MLP neurons of a small language model. Each row is named by its layer, matrix (gate and up: input weights; down: output weights) and neuron, and shows model dimensions 0-127. Each number is 128 + 32 x the weight over its row's rms, rounded and kept within 0 to 255. Numbers have three digits each. A neuron's up and down rows have the sign that makes its largest values positive.
Before each neuron's rows, "fires in" lists the words (lower case) most often at its 100 highest values on Wikipedia text that the model never trained on; "fires on" lists the tokens most often at its 100 highest values on Wikipedia text that the model never trained on.

fires in: "was", "a", "as", "also", "the"
fires on: "was ", "a ", "as ", "also ", "the "
L7.gate503:157142120123123142152133148096086156138144098116148097144112173158127115126106072170175206055167118138185117115180139157117132131070091176135117074175136091091149120148069076089130111092148135171173121104177145205121127116111134148135122085131157133170074144126120140120139097136161169163202138092074150172091120155126113106115104093113094125092102113164132082154089078174148118103160
L7.up503:101141139183151140108135140137079135092179099084140178123183152124038124121128126133051140154115150107164163140164155139121126155206068164110151174074095179143081155110089144145116129126110091094163083161152121168148103138124134140120127093109139154129087115105146142133113167155115137104133122124110112139142100107148134133076132136111110128159146149138117176165068105110135188159126
L7.down503:161093093130075148147094140097130115163177039125120093105096177135100127138104069152187133110111103139132131127173132104154133139122121143104104098144130088146150145068070092121153103182161150081089197114095108171160189130162201152130102127108136140105090105095096065100096105117140104111224087122099136113079139137122085147106107098151117115130116138132083128092080110106081127135065

fires in: "its", "his", "their", "her", "end"
fires on: "its ", "his ", "their ", "her ", "end "
L3.gate1050:141118090155149108154134127084132117139141172126192086103113122108117201135114178101141153133115073143140152150097107172186159078109142065146174177071116149105117153099136088143088114141126147117145139132159159083151145159125197094153104126067072146174099135076109130158097120121128095181149100119102167125144172134130141124138127102156146117130193146096157105204078157104107109155131
L3.up1050:144173150138118166140151148114126141107137106107167076150155071111108127126106158162157140081118189074155165146084166103089175150165128181114144126165116119153192100181145119044117126120132199172129204168083132125115151101209072108175134148139097147100158137135084112135168109149116077107120087137104144129117119057156082198108170110163149165178179092148112160105085179189215111152157
L3.down1050:159173101138093117093179086095137100158132149108174111143157073067202101131157110175136120103112098086127145175119093150163083148170195101093182126119142226087182157124104141110141124112159099124140202120118151135127190116136125128120113148117119181128140154139098146169137093129186121141150091094093115099166182100128123129170131103147102110181184050113054137197120206137159135123121

fires in: "a", "and", "an", "most"
fires on: "a ", "and ", "an ", "most "
L7.gate387:125157043110095125173127085064090156142060116118129128151104079091131119074096167189170122081141161109141114116117111113140135115080160164134186119096057099093119130158095090110070075129112137105123107150157109116098164136147177077207161072091134114163084165154131076111133179144147077122118123088114085095129088128153109156157139123114100156094127115133134143108133143090179147146152
L7.up387:102163159131117096175145104184089157085120107103045165097148147106114149134088131068132137081195086108111152095174136191122129177156106127139168137127131130144130140135130113182104129089174147093129104141142099124156144090099090163128127138135120139120087109103149167147182166139088102111124151104100141123116131115065143121105067120150068129138096162182178143088093116170061149110092
L7.down387:132126120120140142118117078106165138069158072089144141132146121045093097143098175108088148109129137138120091165111086129102150112077144153108069149109124148101140162187087160128086123114131156131165149212114141166106078138172164139166143101076077176147134167069172100132111079131122126147183098052154109114156085084118138095145154183117162108135104128194156110089160168146130153096182

fires in: "9", "14", "8", "5", "6", "19"
fires on: "9 ", "14 ", "8 ", "5 ", "6 ", "19 "
L5.gate938:121110063081103098082084133104147136092089128143086156112126157154139152110092087099181173084102082163122080135110144078091105120147132120119137137132147122090148055164107126134168133121170100155073113108159063152135153200149161116135122104127144181124111115124147177139141140122163119125174114117100144054133145093092081156131105063094118144145120166131140095161150179130163133082129
L5.up938:127027200090103131093131107082131138146130187162120094069093122164138197114156129103081128147083105138132144075175100112096144157121133131108116111116147090069097120053118112112096119121152049157160147107112159138109184160163098103127133065138134123192147076126169150115135124093075130057098092095117125128137216142160169106113103113133152097115100151177110125141117135143071073123171
L5.down938:086148139180108162138254174129132165130157137099150069122161138152197153144164115116101153117099161081120102127129120181135055144160115054163095101119198113140096087152138127098061154172145106124098169144121155142065173112146165156113108151095166147132110085152158115119097136188141156136097141135124066159083152147200140110165125152153121196135121107096092056082112117117068158098108

fires in: "is", "was", "are", "a"
fires on: "is ", "was ", "are ", "a "
L5.gate1151:155124168132151108081107073117117136102082113145182150081145150098112127158063116093077163130186136140120164149166120178111099132079131079065121144141129103079131111125079126165108077133171112177103156126117108056135174143131131159156135127117089161152137114130126120149122132132104104121181115102174109111082156064118122132118141075115130137127132133097111101141075120133184095148110
L5.up1151:147169134148146158147131164123099137107193093189127125125198109089157125102090158149066138113127122129152174175100136086207157124117125154137075142141154147104125130109087164145104173073126139220110116117156071123140107128100142157124134142097125117078159098108155112155105119145113120113105092127050132090115072133090143141091108156089084133175209136146103166067131110115092123163107
L5.down1151:144091129089177109134138155123094109147122171071139120054137108079104153113086126094218132134089115170108124115133113098096127135143115155131137135144156080149098100112120164097134103113093165141149124104132126126091186132142065196141137117119099112141130088147147136156183110159137130105197041171151143155106176139141183129109113111127164122101152100147199126120122143101139108166138

fires in: "and", "well", "also", "in"
fires on: "and ", "well ", "also ", "in "
L5.gate595:138123101066154112094154151151068105112150143158147075139127102166068114182109165098102174107160115131114152204137147143089106098126136136131131140028145136168156190139125185139156183131146088097116135123099092121148183119138125107150132123145142168136083060138128136093112150139158163128134108144122099071187168097149137151144081140162117113136133104127087070141116145126118109094124
L5.up595:146156120169142101139147157145126173169196188117105084122144130136110089124121128073176075061083185080100120110173191139103117129123094155142113113103102095139115108108118101151070165133119155120140126137129089135136086138153133061089181128150111061152107080166093102176110144123130121160103172138139137160046114112187165153127139145084150154117108112121148117167096087136116132126109
L5.down595:151130061107124133166152153155067133133137146181129136106167149155102184138048108140098077139179068125116101190116118188098113177158143123142114152105141104172137160173064161138184052167150138110151067090094134086146135120161135144085084113124155126090092146149144154130117115130113105100110116119139126110102157128068119071131090097140101100135091124134122103143093142103083088106092

fires in: "was", "is", "been"
fires on: "was ", "is ", "been "
L7.gate105:159154111132135052131184106126110134118093086150179163121133126089108161090088123136107118147123091101172154136098169168157132138168137089178126110135121127116154116119102119198076088127141131126086107140157128125067182140092136130055148114134163114102128134118181123093126123112123128064094178105108134118133088152168150141115076122153130161069133124189145150146107089169117123149109
L7.up105:104122151112112153077068101145041078100102068128130178119127130102200144109153151090164196071208132114166127147058082051129104199142098079118124127072130086089142119177116167116149145190115136147140113126146086127196133095155123109107160114178130162133128111084124184175076165116163133120138105119114164112123138074150144074177140099116111132162128132187125132088143181088098070138181
L7.down105:069113089072177147153075156160109133094183116161132136150142116151145146099102135149117177135154169088080080145139147060082128124117146120150121137141134112095169157173149175080104120137111171153160106106114159169110085130091143150103146124140090132107152123147157127138133094075118129114108134105080084155143097113152172080107079109139129135118140157149113150093108133080155078146106

fires in: "their", "s", "his", "the", "her"
fires on: "s ", "their ", "the ", "his ", "its ", "' "
L7.gate561:111138120082122072161164184163109166155179126128178133100144196097134161078170079133104127149149125048135100141193168110101066064148148096111157090126132119134115141116125117112156140110138111161113126109177156128140125141097162083142082122109125121156024174153146121182101110167162143134153089098090107182106110137154151108146119124093160130143167142145103183174020145057144144159149
L7.up561:142093119107083149140102163151116138113165121130111125142135145103117147144101143172128155123152166149100126120099112150135102147219145167105096084157127111121123126125110100116117150121097142149059132108119116085112096172083168112171096133116149074128124118067168081197124123124144157102096106171079111211160127166114086161150167182112113115080125142097067140168134140118136128162142
L7.down561:103122114130121166137154127105130177118123135112108202095182119166081142168121177084091098151137169143142041142118040171122101108181221103114188128146135143088137110145151103163104108104160067104166073086100162086074081088114128123074180120110110158090107100111133125156154086134107086149172124095120143113142158129120130159120080105146164178092128097111173126121142114140097166150135

fires in: "a", "an", "berberis", "kluivert"
fires on: "a ", "an ", "ber", "u", "z"
L5.gate655:110152094118096176156126132129111139132120130119104078143126130172127137085111124151126138064089092098133120137112145116125139176092123153099186137159097145205122137158156153117127105132140132080074166095142121157145148114183108056225234096164065104147169139102130147142154140102119136170115084094135193068099157125103121114136139101142164129147169124151118072147090154153063078148059
L5.up655:104130149148086055116131140065102204104196123084046095071097131143127155135140140164119148121146082098139121135163145161118137188106122129220183134198101106152079094134113106119138118124122090121108159117117112140057161124103116113092124153151159106085154102173139088153091112142110135130149121137113120171146186099124177129198090113147203131155115138119130110128133157185112155182145
L5.down655:105066142174177113127137097139169232166174077101077176105116163155127136103165171098098177185137154137124063099179111130136176116112093177201048113141140130130114142089123110101149107151112145124108100101172120134119055148089166097062131151136159142113121066179157135144058139139146162113116175074116122170140121132141179134137141130160159096114118064137127189107107143114108199094148

fires in: "with"
fires on: "with "
L5.gate5:123075190129066157159144103167155122103144138071137080085161177187153147167110147178132122136097169101195115102126171122112133056154108187135108085120132155119168124114134152142105177101094148119090140115128125179117181074122147102068129156133113162120122115127128107119088237119103196102101114133161132090133177068097097163148089154105072148133122205111086093093124141142083115193159
L5.up5:144120115114132087156114113154145129136145127078103156134141101183115094117120175254187168198125136129160122116156103087100158136118085125138117105138099133133174157088106142133108102130142175145112138107118147102072138170119162128096125143151137162140172097144127126156069174117098139116151057106135030143179119058098100210113126182106129087072094113135117145122143156186136114217152
L5.down5:119177131153136149081111160105129137136150113151115201129118029079092101106088163125090134179130102172102126147105152104136148121080135126154052176097131160130108158167091117092208098123163165190149141160162132050143090126135164165137166068169155150117138045147114127147199074053113079162170074137091155116188081098181111100144192078159084127095092084159123178172169134094176137126136

fires in: "with", "and"
fires on: "with ", "and "
L5.gate717:086113124130097193114178114085128079169170150117130113108107112138135097154074119138148158097094101133180185134132207143123136115100115092169125102142122127146187144135115133118217135129198132120114171122103141064109133095187106161132148050108094148107098108179156123124166147108112118138133088186104159085150146133118055146150125108126135154148142134109106120085093169117106072135126
L5.up717:136094106134125093137139153142155132093178124142079119163098166150118131152113144113129162160079150153100112131136118110077155136117049150168146107072116131142137122122124092103074148141142132136160134124088105155125147101123141129138110119047110143088092113141141145145159168149156120125104134046088131120134165145097087122116154173109111150094146096104097157126160150153122105090159
L5.down717:112138117165142090133172125161162231092114072158115181158098154097113161131133197081032075114151074093138125197093118106166063095089116173111091112083188097145131183116137127081139139147163136131128102124079127179081085109161151120127055132147053168146125111110134159162090153099181097102121105075144149164122155172175126106162091125099102142114125091141116123107135134102112086177120

fires in: "the", "to", "and"
fires on: "the ", "to ", "and "
L7.gate816:148076109136116112135074160044142128139134173098152088089163083108130123142088145122110103112085138170121095178095190161169128118130134176115144155145124051158096161152125105052170166141099077103131103123088141107123116160111187129158133092194122115170114101152175160093142107115162118175133102122145119107108067128204121126126129094128180101076147130173129106096109131124163108097150
L7.up816:128081133103097137154134123109112137085152128051097132072106099132121115154106080121132123112118097153128135081152143116122138152179129123181131105166095139146111116126080104133084132149098134216133086105135170129124129141141136131119161094098105092159099154200177167069165109114098161126108116144124089130118192095112128100174201101131126133098113111117082186165128168107165085090117
L7.down816:124127132121156125140124122180161108131118172125096150040141167141151164110120082153163094157086094172093120073135141212109110157106151038133156140162117128134134149130105079126189116126161138105141083159126106145120151128126087167055114093188103071121125128146178191176112133143119142114147133138171136138074151155143129110168151072114172130104124152189131151144108148126096131101165

fires in: "9", "5", "second", "several", "third", "8"
fires on: "9 ", "5 ", "second ", "ell", "several ", "8 "
L5.gate853:110125097126175182081049158167063126077145155108148145102108129161124117152103035098098170137145107143129128119132124123133096086121133092150138173156080133131102157111078166133145196144104108131102173087132119104109131200131172144095166142155033181165155134124145156176110069151072091135118076123152134162169141165142126108201140103125107173087189165125109133149153116169101187131116
L5.up853:104126129104144143080197167117155126119124139077080073102137136117110171118099133139138076119136118122077110078161053203108205150149140144198128163133116120114165153082099160100100122141064095144150159147147178171140111143138072180152116078148116135094159195164169162113172119129146119148134103100143105139171117143215113120125127120165107109111139191111090154129114108181158166106109
L5.down853:106169070067163098078120084141142192142153113089125096129137100166175168113151097120148161191110083095149090148145166089139110071098169075094184096126136178153076104127110160158185070136106136179174099100183081083125140124111164194167172159113086130178145082101166114185110158059156207102081147104082146124118136152144132147124171084135162172158151148106109105182097120165167104140157